Weights of a small GPT-style language model, trained from scratch on English Wikipedia.
Size: 13 layers, width 576, 9 heads of 64 (3 for keys and values), vocabulary 32000, 78.6M parameters.
MLP neurons of a small language model. Each row is named by its layer, matrix (gate and up: input weights) and neuron, and shows model dimensions 304-495. Each number is 128 + 24 x the weight over its row's rms, rounded and kept within 0 to 255. Numbers have three digits each. A neuron's up and down rows have the sign that makes its largest values positive.
After each neuron's rows, "fires in" lists the words (lower case) most often at its 100 highest values on Wikipedia text that the model never trained on.

L10.gate471:123109144151119121143119140081138141152122114111137129145133119119133132154121162108094110115135177139082137146136114110129098128147110142142106086121116168135134084131108159111103111169070134093138166131105108133139155136122132176138142120172100164120155104154146117145129148155121093165133158161108129113107180120150130152160101121144128158152090127155127117124140085169085113155075094130138091140136127137129145121143125121084116133109097117156127124141119101113124152134094184136156127163115113123090131075137097116139106129089149136131135135132157133143104105068102083122
L10.up471:153117131134117083112113118187101157081168114137113136123141107132140112138104155136133113113136137123109112149135143104110126181152149109137177156124110158131110093175100100133138121225130112135154134129137094163148151116142111116138137108160156093136129153116154133115140127142123119143113089099181146157117115149147113131137115109118115147116121122122072141075143115099137138134083145142134115126159120094136129147143168117148125110130104067063105147137195105124156138140114154157141108146151149115136112117175116151064146147115116063108106115158121119131111145136114099132
fires in: "of", "for", "those", "000", "with", "young"

L10.gate248:122157097132127148079116127114109145110107094165126121133119128078151116111113118150147081127136158115095137102126138179152102143147132181114121107113101105155129113090167155140094161109127141128125145137158133134097115154133095129140111131143141133136098112104135154101122125138147101072056130109118093118115145191127110101181122153110160096089139138107117133109112101118125114114118148162148121110111120080140095126097131099093127132125124142103139178158090133126176117131111118117105116094106099150144116169107122135125154127108143103111141116106142134135150119139117158104
L10.up248:144083125121121122094090142090065127162135155128112107119135169144097109122157124161134125156132118158082098083142158105117153125136115152115113162108091157134105149142125119152155145074116119126160146131148109164128126152139153159119168126106091147141099096136144124139140134108122157128114149147137122132122126122114159137138165134132134120178131131088101097105156190108140166148146164184135135123163158115121225126144175109116125148102084135139155161135126081094161133170163137111156142073109087099099130137122105118113162094145129127130119132153120130102101125143114122137
fires in: "the", "to"

L5.gate37:127143130129164125095161105130145115134152126152102135108158158128101088151143097148109193122100121120136153094091165121112119117146148109129137109163150103111122151088107072132077119132135104122122139152091053122148128118118135131095166139144135103151096122141153124132108109102144129123146165132132133165129106134106110114116153145086109099110146091143101167146113154125127151126127139149118111147147117104116187125131126130150167119159103186102144127161131099092119121114157147114151168145116142174141067152132133095066121093139112115123133103146137153152101071159119136107
L5.up37:150127141125140131075148149113154151142092130106129109123139141101122113140147120163117167147126119121114140120143105119121103083136106110111154112139111110105109099123102128120102158107147097145115153137116140117166112156119139134112170118128130113094087149141169142133189125149115120123144126129110127128128122094137086137125147105175121136113115166126120130172133125150106112166148110138129141133083127119133116142076122117109125128114100177118126113094142124160087122109178141133134124132145084112106066096079104125121136109103074179118140084116164132105137125152131130152
fires in: "of", "who", "to", "from", "on", "with"

L5.gate478:148123181115115122118155168128148119100110139116109141142117151181142123134104097110117117164082153152106112093100160114134142150134144108131173120119103127098143123160158158138126150094129098131129101125149117098142186098122165161092104091097177126148154122106119130134127101155110107174115137133165129124122147121123126156121163127111117096096140157138163085130118122115134161101106118100110166101143169133118139146148108121160145153134163136164133114128135122108107149143107117111140153118112114145129095137151092150113148150160118129132147117172142102151101091126159116147
L5.up478:139132103129128087143134136123118131177118134135118139111124129137141114128128118130172133134109128128129132109143170125151148121119137129123138199122122131100127104106144123141161152113154145134103114163118131128076132071169134116121111123119130138147133118088110122120113096130157133150168152108127128142130143114122158127138146136133145107126141145149176122138161146139120140103113098134116104096115140162107142142136127116157142151126091156132123140097107157112166132127124137122107095132134087159145123130174134147102186106115164115137091132148115104152114108138145187148
fires in: "at", "to", "for", "reaching", "reached", "reach"

L7.gate730:166134147106146151080141139132149095138075113114136120108193155095140139092163133111094107130126132168151128134111105095109131124123122174164113126151075109143137092100133159166142137125131143104154100109135150110106150141129129143103158129111141177153170117141069094100131144133137129099157121135127165114160159152130111127142133181116154164134173131126146086187137132135115174084126122107114109125143175122126154108121133135136132150131152125130116108134103124109095095151089123123123162117107121127081107108171091162105117140115140137142067075113129150088107152126146129132
L7.up730:129147151104156113131128110149150115141139135141161127127127158117126126160127103102125164118112143102136121192095121160169133135128145139151134123122124136130126141146125128158115100154163155089132145149170130097094115158183110110109133176117133177135165155107088119135087096173119083134132175117134133134143118124124129136118103125113166127130173114168127122131082143099099174132099134159145158149174160137164140127142112109134169133145125121107110138127114090133121129129155104121109187127157084156115209166154130115101142142101113116099076134097126132154165166097126136156
fires in: "at", "took", "gave", "for", "take"

L6.gate567:093107128135132108129155104120121153142087157117159114137135117120116105101175122122130155127139118150121140135150140114129149089129135158138140118135088125133151156124131155092149103104113095136111153128159105118084107114113135063187146153141177137109095148115105125122099148123121145113125114110080115136126098151176187139150116169162174088148124129111158094075177118137107169142145158102117079108119133107177120131095104123142132114133095140124148115161130132115128115110144125123141127119087097162103105139092105171123121145133147133116119149131157135138083150148083120090
L6.up567:123141114137111092132162092096142164094124146152178109115141075146133138120145175121148134125135129097139135126113095211124113114166148132144121132154115103096108157131101136137124099107122116133139164118153115160127124143111102123136130112152124104134149071088092161115117111135164141123114111106146053120175130115119150187164167115096117080105111164122099134099151142154154146103106105124128145177117175129171146091126119096112118122174146143105107120113115113118157201126148116107157123131128114122137136130153160143175160124106126133170142122116161134098123133130183135096
fires in: "of", "as", "the", "to", "on"

L5.gate1147:115108158136166136148150146142120092107117150095177137141136117130111112120135135146145146133100163146084136111114136146142157115125112158155150136095147126124106141154202157088123160179106150118175126128129140111128121128145151129142135148151128134147151100084117119136096159160132112171121110122135137113100158112126115122108126120104145153157151154143086095107123120145143141126119130073113176120128141176121118086096133107141140130141138084174127096153064157138102147126106139160133140143075136106102099126115157112080087129114138112114125131118175101120167110103100121093
L5.up1147:113133133130131098158148130149151123091111155128154102075154172112104076119157184166121145144141161098141115145095107125124173120141135152101127107133152122139164099138151065112142142137147119145146129108129102123117153168128136083112113083105110137149134139136069154165146127093139136181127158119114127132133167155132084156120114127092119158158092135179130120096128134101149121112123100109154096166119126129103111111152132112144124101145143160099104127172095095106129179117092128192129134144113128204140108086113144100098096147104124098137130144096119165107096110168136110134
fires in: "with", "as", "also", "by", "of", "to"

L10.gate529:156104145139072154091115126112089142086132124087103120170141144107119079107128129132094118126124138126124077101131107149112094141129119149137101130147157119175156079147113099119135096137139152158109138179114046144091147113138147137110128117105120122134148129089125142131077140141132132161106130153121105125138125133123129133138110102123155187112127156153144134145153094120120154079108127178149142154126105097157078133129113166183076175169132135091117117127117102132136136163151134103100166139140154175133109107095114141130152142108114107100110126132131089105156132136146153124
L10.up529:141181118081107097129133110136122088103146154104176153123111140073168140142135139117143092132122147135144119079136124110137140166116103111137096126148101139109180120113126151154106114097150124136134128064127164143157127162145123121120115127081141152142173101138159061130145089149150087131172123113113162136098101151133172130130130123140103103134162118113132132127131082110130113085162136135130138116131162162150141127124107142134132181140109148110146092136119139124133100130166187147115135178169124103096175142095182134137105101122073109136116168175133135125105104152115136153
fires in: "in", "to"

L5.gate620:084101164118149119140118133102097111139187132142147120154144125134154121155117168139133143153166115125127133116130140087150101125119123127141179136106130101091101161137129094110117109131166149123122109086146132099149133134092149171130110103155149107140155109147105137156102065142133114062145116157173135106133102127144146158119133087122098145144112130154054120122124133154166116126148112145141140089117116112072129133133152115132094143108167094134124140166136097116181113120142165168123170122125160140162152132119124137129150133092149145118148134100136151145156087117121110174
L5.up620:100134150146127129141079179147147127081119152107123127133104127129150161119159111134134090142163137100122141174176109114127149106113129112189107125127116108108056138167128095132133126117127154124096114127133113140151125127156112149131084129137125183119140097152124163096166096146126136092094143136184209132114100135180150130111094146148135141126109102142085145160114144168137141145139109133178119134122109112125101144102084130174079112077116110124148115138133135101137135089147116119109033115137116141130125155149136105122175113112155146155166152132135132151084101132113156143
fires in: "two", "one", "several", "first"

L7.gate1039:101106155130152133123152104141086142076153127133121151136082117093155154099149125127104100120102098133134108126130124157111105122130100138122123108091142123171147133156144125110153148184105113135098134141125135099119133121091125144143159161171113122140117162110132140124128095148136071131154154134189129178193104129148146128138122151133135130138106127154129167160103108129112131086103138112094139161166153125109112113122119153128108116122156149100155120167146115098131138149097135087115147117140140141129136163100169116080168150103131105103148146098152120139105135095121123144
L7.up1039:127094151091104097161154093125143136168117068121128147127158185124130135126084149160167122118144119122143142107148137118082150135114119102123130156132158165128083163141153151135091150119069113148154099121103108102153165144123119123100163077096141131129092119109142122116164123137202142161148154072125159142147079116171159146120100118165132128120149091116159129127157138131158156151147099141124126094145110128142132165155131153139123140112070108132147114121135138134114156120122157118125122151124101144157130114157136130165116127172069139107120122133123137129076120121133136124
fires in: "of", "to", "with", "in"

L7.gate1017:128139181126128147117118129103120124062109154124166135155132118120115126119138095128108146175135093110122148199149136144114166105141119122135114106175094132158100112148114120106110131132123135091126089132154160107157139121140135132123108122147132155104127115194125140120112119094131118131113103121100128101162119135124140131131144126118141146132122148156145126182125114135101144093099140183115174124092104148182139088165170150119150136157171111163113071116121154174084115143138122099127124114143123079100115135126133121141094130112112112098072068129122103123080144134141179138
L7.up1017:141124133132110105159121123129121111119158160087043153071101125088090111105119155107109145133110120146111140092110075154161124129117089149116131123129125109134095130121097138075119110123141161093122130093127096090100127154147145082127083108121120119128082158137163126147131101120104131091136138170147078131119102111114130170114146133174113132130151088161129132143118111100141115148124150189146176124128187120112143129108135135145108147096151167168092131121146157141137116095126102107146138148122133126156165157112108118131154106127106117105189096125103148132131112121088152093
fires in: "of", "on", "the", "from", "royal"

L10.gate755:113122164155134134145154078150138139113126123092140135080125097115141145120162154121114091158130133126177143139167134150127149169128107089153177103115105141103123126164148114132134142163140152110116130117128159140112177069127130109102097161148116147131124143116115114141141141117105123150132162109130132102119061145099123107142152152113139140132109091135137129170160096095119107149167135138066128085086147138137104139115108168124142132137146121140141136148175088162126086133140136160121140174085136103110137104127165111105126157141128107124146126186113145133106148143111145121
L10.up755:134139129168095127127118100118129138090138131119119102117131152101090140146132113109112119151152118139106115143152122117146109148104071144106146123129116095162133084131115080186138093136114091127122134126098111125099140129116135125107143141117064143150131113125154153097110159123165166163098124142135109107115136143136101179100117124148138194131130106117117135095119108126135087106117117140173088125151145136139108086113114144133139083143109131125154176123107126118114155154124143110083129119120164117092120081146086125107062134199152126122137107134077124099094108094110149130
fires in: "as", "than", "one", "to"

L6.gate718:117133125084112121109138157144159091118106125110084149181124103112121117109160148114190098164158129162153192147127145087068188136128133117138123121116088147118120139073106113118109125139117161113121154110111123112109154117137117132128125133140150156147126143138115144125119098085135131119102133100126146127159096122159139123113120122128085083129129122150116151108138149145132142152127123145118115106151094122121142111119112136169107171145118107104104117090095101142171117143134134141119084162107164105124156126112147139131154154113149122149114158076146144098098101139129122129
L6.up718:147058149100123094101113120115119137153140106100143158134098076140109149109109133090128148116107075126122099094130142113124103155144141174131129095158138132089131089112129123120111100106091111124141119109112091167167135141149107130134126126140148133134153139120123127113131155088169108143138134104151107135120134179131165148096137121131131088153095127128126141098129121166102139171176141131104139121144107145113157119070130129108153127086116164128111127128139097093192132152127114098143137167107082137122137126105149125144161107110122129120098129099145125136124131186145101116
fires in: "by", "of", "from", "to", "then"

L6.gate929:146131130112139121095162172143133119135148163091127138183101120140155137161141132144141106145144117131116114119123114079104127088114143147177163082125143135119108150110105157136133161102129129136133185141150095121161110128121104166156129145092148203176144131121094107135132128162108131153147132147152111112105138129117177083106083105124115110162146139146143122166074144072139204075095121126144118136102129151155135129115138106163149146130157113136137081143123110138153113140093104137153129126133111137131131106094134125136150081128100123142104093129121130176160126133064203136
L6.up929:162132146143104139103150118100170158116142147140122128134115133125149132210146152141146150103177169113126145144113135121146064131105110128145116093133106113149097135118145118117133148169133144127117128124154118134119134081148082125127149175184135131144115120133145162135167126141133144121139134138157150124137132105102157138109118101131141104135103148142192101121140157154150155163186142119108145159128155136141120137117095116126164111123132131105098166133184087114135129114121132116113136114098131149135138096106121165155161142101180173106168134127134125089136128155147083141
fires in: "several", "various", "many", "three", "few", "two"

L4.gate807:078098092088140070112121097163141100101153170118129118111120113153112148119142154129159147117148129132140090152101117139157120124134150124145100140136133180137132105098112097106122129134099136090124141159112144125091125149072096110129145148135113129103142102126127128146112126140096138140141156132140119119141156139089138112104106117170114141094136110112147129118154128162129162122115116167150141121153121091132106103148101130093151164137118099103152115122113146119146166125098142152103119107136114147138098138111120087128106111096107107158122108149135118139135137112062139088
L4.up807:163087136123128124148130125107127186134181104115106153131161177127140125165157098110103120117066119117162138124171128108160082123132137092155135107101124120133161107139123116126079136116196112146096127135139131160156120127133130100097102117054114131121119101146132104121135133144160145123102182089146127111135101113105091137123139127096115149122139175114126142119112097107136110136169105120105121133124104107143122143123084081099137100124110124109143165107122137139110116095159129109117135155107121118148167125164149146110133083130155097102103119130087118141117108106138160138
fires in: "united", "south"

L7.gate1274:096147106147169160135110100145136132164107122163139118124094120088134128125114132137106108072105103106114160171089115080094148141087162107159116140181147123102129105169090129131120111140138148118114147090129135115105131135107125130141105100102107136170086126146170126088133104158122147127121137137142150124129126115138127142107116143100134130130137137102178153136110117077075127118090120120110128136075095159134147124160160124158152149129081099151108125161145217113145106130081097121115110133122125072134087136151125158149108109153170082109145125167116116110129090123159162180
L7.up1274:121155119168121106131143094151155141128103133165145134122130162101140135145110157095116129115091178158115187093123162149121134140147144104146098107150146112109160134157131162097099160147185165121109133159118146123110150175136154126134156133161173075112125092163126136134127121134134121131126179146131111126104109118151116149130149132088155137144113134140123135110168109143090145129116124113115108148165119096107128084193143120135111105115113164111160100144126113123156117117082128146134125100090118111161122114160117111147148156165143082094122121151088142141142109135129168125
fires in: "in", "on", "of", "between", "both", "to"

L10.gate512:112105126126175127137123130132108171119116116129154143123077117117114108120170078132126142117127093162147181147170144140123154145127127107151090097126125128184157119101140079142136149123132100127129104136118136106134149179117140132131124137121112128130136097146082140111130150103124138136133129104149069117142112106128164147141130091165072147164160149143100122093126126135113157129093084131128159146158130151122135127125180070145097111126142165114128117148117147161110144130136090123143144099139147141103130118131104119139167144119115105151137135154124134097128135149126110129
L10.up512:133129132123110155095143101098137124135133154117123116154126138191117135128159149115124119154132151128168090135138119151126107132144124125131157095116115108133138074118127120105104163116170100091160099129106126152137145153123109125134126110081110116146156154151116090081133106095086103115079135169101162144157088167124116159125129097145115124185186150093076127142119125086109139121085119141155125119150163145118121124150165098164098155142120147128134074157115117133138123165158130151152100128135136158155106152127079089147141108157156113107124091155141148105142129096122121159
fires in: "was", "to", "be", "as", "is", "were"

L7.gate542:121119103165094141126114145129119119120091152119123166093128122188145122188103127110138123089119113111118148117155127104153108133119139134152175131124085099140163073151131104109122123173112144115150142165104131086110107129094088151164154125105080120130162178123152147155127097127131123113112156141157134139158166103068123135144119122117114127142128128158171141163103111113118126148107166106143162105139158094144111096127125139119145159104144106129111142090103107107125140151089145150106084101122140123138113139106136134149122132140132135160178099155126127121152115122116166084
L7.up542:107150138155176129133149158160138139139131145125130131166138158133091068099165118084090150137091139130101148110143099121107173128154114124135142121137142106122122120133104118132111136137085139124153106203106127178122067185149127112156113143118122144137082127092137178124137130137105107117157114174107138151111114135121119117106144102167135134097137129112105133157124157087137157126149145180098098104108131142106135101104131126117166148142148101147131131116134155104177141109168112152133114132170131112125129134161102132109178164138119106115132142144099164111130156132128139120
fires in: "between", "both", "two", "four", "three", "five"

L4.gate650:168093100139151132132149139123074120134128123060112101134155174110146136105122133100128166131115137135140151081115076156114113117129108098110145100087123086131189094156179104145133145097143125132134125111100168134110115159122166161093186140148117096094121143105152138077139142156136113093096124107126150096147116169113129142184089097129084053159137133127101138119132167108125155143145158162158146108137127140115126102130113150122104124123124114107158155149106131105129141194145135172089134116133108176125123121115123131107171140139109111150076135164139151115143106129107104089
L4.up650:139119108105117130060135147143089141108121106147180094131146142131090142108180140127133060105117127143111124121146130129160141095144153117120107118154155129148146125148090096112153132135117120157143172138100106142129117136145118074136154108123131113104146176150142153078094130116119121105121156171136117094170154117167129165125108168113108122137122128170125129148107166131127152145134138110114137104117136083154127097086150116173138137121103118096138149128111152146123130153127111098150153147090146147146121128161146161077123111130167175138110151134149120123065113104155093192
fires in: "to", "can", "could", "may", "would"

L7.gate1108:085125111104153141124124112108118132153093146147146149128097130120099111111134115142151147158094133117091133111133147109085156141117126133165125113116130127082061107167144120097102072137142106095104135095111137104070133102159118093151118150134137170123112137108103127098107117105086121133145137094143134094135118150122114074138174140132126132112101133133118187132165139136120137108084151149108144140129154141147143171125111174157159153129110125148112130168152176107135141088157144102102151117120119104146126133152151171104071135172114107143148150135097118123106156138144159142
L7.up1108:143120115180099108104131143107123120130173145147164133137115117129099152135158087094087130163092061117114155107118107161147143126144102114103140103141109140192107136112133082133124131115163148135151079139154133153105138101104158213094127132155128167120141163146133145125116149183136139122153143161162147117161087129132120121133142110104123170154157103136161124076076149147115109064141119080121142147138124151117140141141144089109098135123114096127126120119101139111201136104126141112089173129117139162110120142145153181148185104121166141117086124074125105145119141123107114107
fires in: "to", "from", "in", "be", "for"

L5.gate91:120139125139091118120168179128153105144141115111151158111112126093106152163114145091163108115160119112130140162091166121108182120168101084103135122152100119151137156139098117214134105110133160164134127087087174076128106131126133140097156102134116087137133125155124177070186145113126180142113189099138131128167156126152150120124107120113137151140123116169168131142115150148093135113165145158134107119133096110167143113105077147106145151102157171081116136122068093129134115125129119138142124130159098127111123105124125155143092127162139141157139147087138124094138125143128168140
L5.up91:134122101141128160093135133127101117130124133119130111167129148129129140112132116107134156122181117155154123110108157136090134167121116117120071119108144145099119093119155088132151142109127126147158138127125120116129091076141105105112138121139180142124115141139126127148124128108147116139159106109155096122119089114128154117101165113129138148171158136114146106119114156119124154139160120164086110147142112104121167092131062119121132133112155168152122166107087127149142114136152114089093158092148111119108127137157136094145126095149100120136118116140119148139167115107120111130
fires in: "in", "of", "on", "into", "throughout"

L4.gate1071:168091121127111089136159135125130148121111123141136122111121087116117172129117069105159158141096096107113142093076123116139098144144149143113170146126135135159104169104150127170157076136141121146135134132108135086180107127131100127117156130103135131108130147159179101165170116117177111128144126181106162110095110132161119154156108164119104117100128116102121097122103094089135106127145130134116087080117165125154098132073117148142111130104118148126133117138116067115136062112142124143128127125109122113124143111138159103125160143121101124153102115163154138094141082139142072084
L4.up1071:175130076097140159137150095133101147119110096147160150142148118070116129083142107127147146138123121072108122124081139128160168166113113143109137096137123145136097139110137103109122114147104111154106129156150134106133101090137157149167118131124098126087122135109123129143122138106192104183106086142122084156119149132147127115113091103114156147137110128155123128071072168144117138109149137148155098114131114156104080128172126119112133150145111110107134122078101098096119149134150184145140140143149158113093106150124119172157141140146137084111102167121104135134148100134148100149
fires in: "who", "when", "that", "where"

L5.gate325:146159116126179142085165119150130138114135160108103125103078141159126129142139109135123140141147096177127153107129135110133134116110121150185109077134161128135116125134141178085106112136111132126125154092103133160145131104055122100142097166165142111137142118123182124129133132112108077143075144153129123138102127110128173113122110124125120136118101113154137163153122102133130161135099149134154104130132126153159129110106159128162165119139165121175105138132140142098129162116111138125115139132119109134153102123101139100147136160113150133114170178118101124140144131117129157127
L5.up325:103102127094115084140170113119150117100168138132170131148082175110158145129138133143138122144160168144157131143095127067083110157097132144114111141115150103120147143108139136103075186196115107138145159126135118121128110118108154095165112151147100150130167127110115135101117127152126106154154114086131117135100088082120121147110126071190143128115110137103100101149076056101119141129121180113130145133096127143142136130122146105125084137110124133116104118115154105167130147108115093096091144124126142101172160123103136132139149147111127123091128178092109118125091167100127126101
fires in: "of", "three", "five", "100", "many", "four"

L5.gate44:086117132120127129120155119114139173143105079108099112144116091074140106170142162142145118096153114109114112121137138095097142056110135172143100100080144153140140131144080143152148133133122129099147116081150102121113127101179144122160156156138116154119101131135121192100122054138149139130137112161115136118161137107116133142179123125126114139157136119146097126129111105118142128128088093155124111155139092125133133137098127142130127136125140118117108078132144143096145126126155120171156142130073161132093128122099147146118116123075131141127093158123121128169109140125141143116
L5.up44:094130140148122101107100111120091134131120091142102114154142134086092156147124118128104138123110065121134112113106136143098170091157120142147121108120117137172107171156136101108087127151148148144158114190153104153147164162127085145079108118132105123153104169147126162104138165171132157133140104130134112137121145103096124098119106153137170147126116119122129118129130092116153154129072095113147144148138122105192122107131133090148088158106098118093160156125124150114134119136140189182114118108157145170080146137113148148114155132115123138138130123160135188133112115098117138131
fires in: "in", "of", "for", "awards"

L10.gate1131:113140127171127137106096128108145133105143133135102152133113157143114125110120176141143129122109196170092153110138159133116160129137106117155156096118140118162160083101131119127119138091161123110107091154112118113149115089119171153100127163152136145117143168060106138138104115085134141142145162133071131170138109118123150112099122154100125138067117146119147128147131147178100150113141135127121128108138134116143112130108133137096148102138161150152118130100134159156086145166176167125143168105091125079121109128111153143097158115118165119145079104123127146122134105135107092129
L10.up1131:174111110107093124159107120063157127124113163148131159141123095139125133153115161106125145142116134126149138144172080152118137089165095133132089134120098157086129125109070116106131100145128114140160119148150125128142158129150116173143182117148096156166125167133168074144123169114110102150074154133167178113123146123126144127158119140087118110137085115135092141180137106094144140123108138122139078168151102108112121157170140133146103166148130112170139108137140140103158136151127113113136067144158167155130148128166107126141132129138132120113105114078145123113151125121171146121
fires in: "was", "is", "were", "by"

L6.gate1213:112131117136167129133143129161096132106132134123119067144091132079117156108131113104163121151131111124107140094081138108083154115125121097102115152108116099172155121108158149159124145117135167126161152088144138150117109134120099130112146108144084111099089131131137092131112110118096106139078099134132079140155122121083155126178122151101112096157128148150175106095112147140118151153088148137123111072164114117135169115116130121112105146123153143125140156116107088114133208156132121152135096106117117186133127157159149095140131148143140107121123123101142085116153098130150112146
L6.up1213:101122126158147102122171162141120157127114103114104100097159137107115113090119114116130140143169132143153164084123114115107178151138125127134140123139120146150141103125151087154126177125147185130132132125118182135124148117148096102138120080102086137108121103126137089121128083136116063114123155125083122102152084131129147112111154127095122136155148135109140162134138151165127111155082161101110128125185105096092155119140136090124145101154129128130127136162128134135136150127126157122145113133144131173151131190156124149120083107148167133129087105153176117068133150143108089132
fires in: "to", "would", "the", "will", "not"

L6.gate45:136133102118145124141154114100168133131110156135119154152130115137138152133159177155091158111109112113088166162117133142130117108092114129133137104101130121093143126116101099110123119062124143141160168128107145171137081115135127137144154130153122138132116163124145129127128120165109140165153122125123154149106136131122128182105098155159133135180130096087114152133138129113126104164151126146146127135140120100147110122134144110139105145146155142142100139152134129141114152136144106182145105201108174129110133108149157155161107164149143151119157176136171121151122160135144134120
L6.up45:177138106171102132123143182121116108111132143150080147116130139104103097148088163130131130134119122114061105097116112117135099139157099088133115095111139119102138111126107124098061150137147136154126093140130133087148127106113136099091111148106121130109147141104145157128098136174135106116148126124119134140116137099144146134125103110132170148174145126153109139132104129084123160118159128133120158113167145162139152130138105119092171145140149147081112112162164135157166192102101113095153141128165142118107122115147106131156107122139105131113147110172140107148156126090114120116
fires in: "from"

L5.gate1035:162161184153143091143114177151104118096116153127079138168164140114085131152126087136109150121113092141117107159124153153141156138100136155144127071121117119150136124125138154140123128129109108127116109138120133146126126136100100123110116119142155099132063154124167126141173123105122147122186130178141183122134110123145123090151143117162130151075105093115139138175114131109112152130133162141129139143131148103108165125115182100133097092139145138146135111073151152118110146127093100091149131113164147089152145112101136125126155131136099108148132103095169177077089098113123130124
L5.up1035:061116153117120131105130110137137143114116111103103165106162130110170128132149125137126154163153098133126150171135162137117087148155151133107126151094137172114171159049107116143086149120153143188145117112130098101157133138153127147136130120148094099127077118178124160107123129126106104138109151125116140121092184140166101145131123114170115095153201107094112153177107120135141145139122157130103095099174089070116139114099129105157093193108114113165131113122138169184154109132143129094113128132143109117134118126141078084134117099106080148082165095165106129110126129164084115108
fires in: "of", "for"

L5.gate568:118115185127123118119151181142125160169117132159170136143148153124121109143136139159072152129098134130160154141142159074105088094114171169111138148126121130126124133147113127116137141128154142128119120134159087138139113137144073124113143148147126147140086131187156107158134127141167127157140091151115138157129169123098101140111119135146111146152136166120107144144131148121103147170157090110103130165113150069127137111124150111141137147104140149129181115106130143165121122136100133126091139110137160109106148093118141122078132136095175117128139157144138158111081131117156142133
L5.up568:127086174138079096111107147151120147176125131127147113161138112104139154101099127160103178129133142118134162150087103143143120104143143146120112138125151156148160120137102105112125156110147134135137181082095107118127125129123145131105159134120098112104128137132143083111131132145128152110068147123142080119125142151153117177121145091132136118142137126126110112139139156118138117109153122129081148117116126114108134141170098149139101160155135157143143113146119144111077138143126165092131144136123137168103131126147128120125142155143130134093139150120123106153109120141127117107
fires in: "from", "of"

L6.gate225:150148143090125100117110112103138137143175153116129143133127150112121165126201171184147166139121111160142144117094134138063130125127108112108117118108114154119115110126129120168101137096098113127127147150119146162158095138141165130131152157172134135115127139157099101173147146109106122175098154131140135125174135132082100109121159161082144146134126117107125176144113156043129155123138128143168145151096114105138095118146090128152158176169127158123152131128133105135134092142148151148149125148128157143133114114147195112110132105139146146097154162110125183114106093138075112148
L6.up225:150135115141128144102186097170127100154155088161115125120051116105146160145112114152157111139149100154084114098117117133157170098160126142139128142167116152115141074103105131137115149116136133158088110139138103164109139127119089175135115137120129143109127160139137153130104132096098137155099147126177123082147135140147091148090124161139123146153096090125122173137120138132096095121144135108147133151162145098108155124144090092112152093127161126092158102127095126139109161114124168142133078133125128160071130115156197155125146143119094150154111176089158173088117147103141093137
fires in: "from", "in", "to", "by", "of"

L10.gate1293:151120144075154144134156091189141118147137122143138140115108098139138159132088123135061092140152131149142115119118093127143120061118097130133139141113157120116102151160109101112122133151121091101132151109145170109103177107052093109091084104093122090136136116145127116187102087144124153094116151123122130103087123103114117088145135094136090118128118102138148149136095106142156084119117142136175193140150121125098128104099124138124192109162157139174117147169122119136076148127168138095150168126081157127150116124110154140156139136192116178132152104123122117138149128127136123133
L10.up1293:127145125141160176133126089154165133141141096107139143116143137109128180119150184105093159115081125115095115106136141127123117133181148130116146099131122114113087170096126117118135152148101117159123076134100144128120090119139095167159112164093156136130119107125110146125173119130120128090127108129141165143128077181184099101121110110141123108099117097099099113169139103143123117135118124109174140115112091126153074120119102129137134117141175121139110146128127135130103108147103158098157163154111160110114094126127129113104139107109114163117087112153113130136110117112110111156
fires in: "a", "million", "000", "two", "one", "three"

L10.gate413:109092086122103132084131140126113156103134130153117144158109137108144129149104146145093127095133130125116133113178109142127158137138112180120133116144131130128133096153086121104124113151142156128115143151162140154124135119121165174127101171084113137106136168154113120138143099158131126134078184117131141177157146165128100111103129125111146130128132138101116146162160105145133104119140132130172113125116099128108133142102172145135133153146136180099132146131107149111089130084114143134160151144192112080092166103093116139156154184128115095124151145126130141113103150107164169168
L10.up413:104096160171090074113143135126110077137148129159172104105134130111122149125150130141142105092127139106164083096094154094125138115137128124149108152124124141169117138135148158113111054120105108162163112129110147115150122169083072113089163144130101164128147143156153129118106168097160134178139150127161100123180116159077131142129120134157138144116154077111157140113159119141137129144158126120113124166145140087120133143142100135125144090066119152137119164131121139127147103141146136180111144157130094146156115158172149180141108076153130128167104141113127118110114150128122145110
fires in: "to", "at", "around", "in"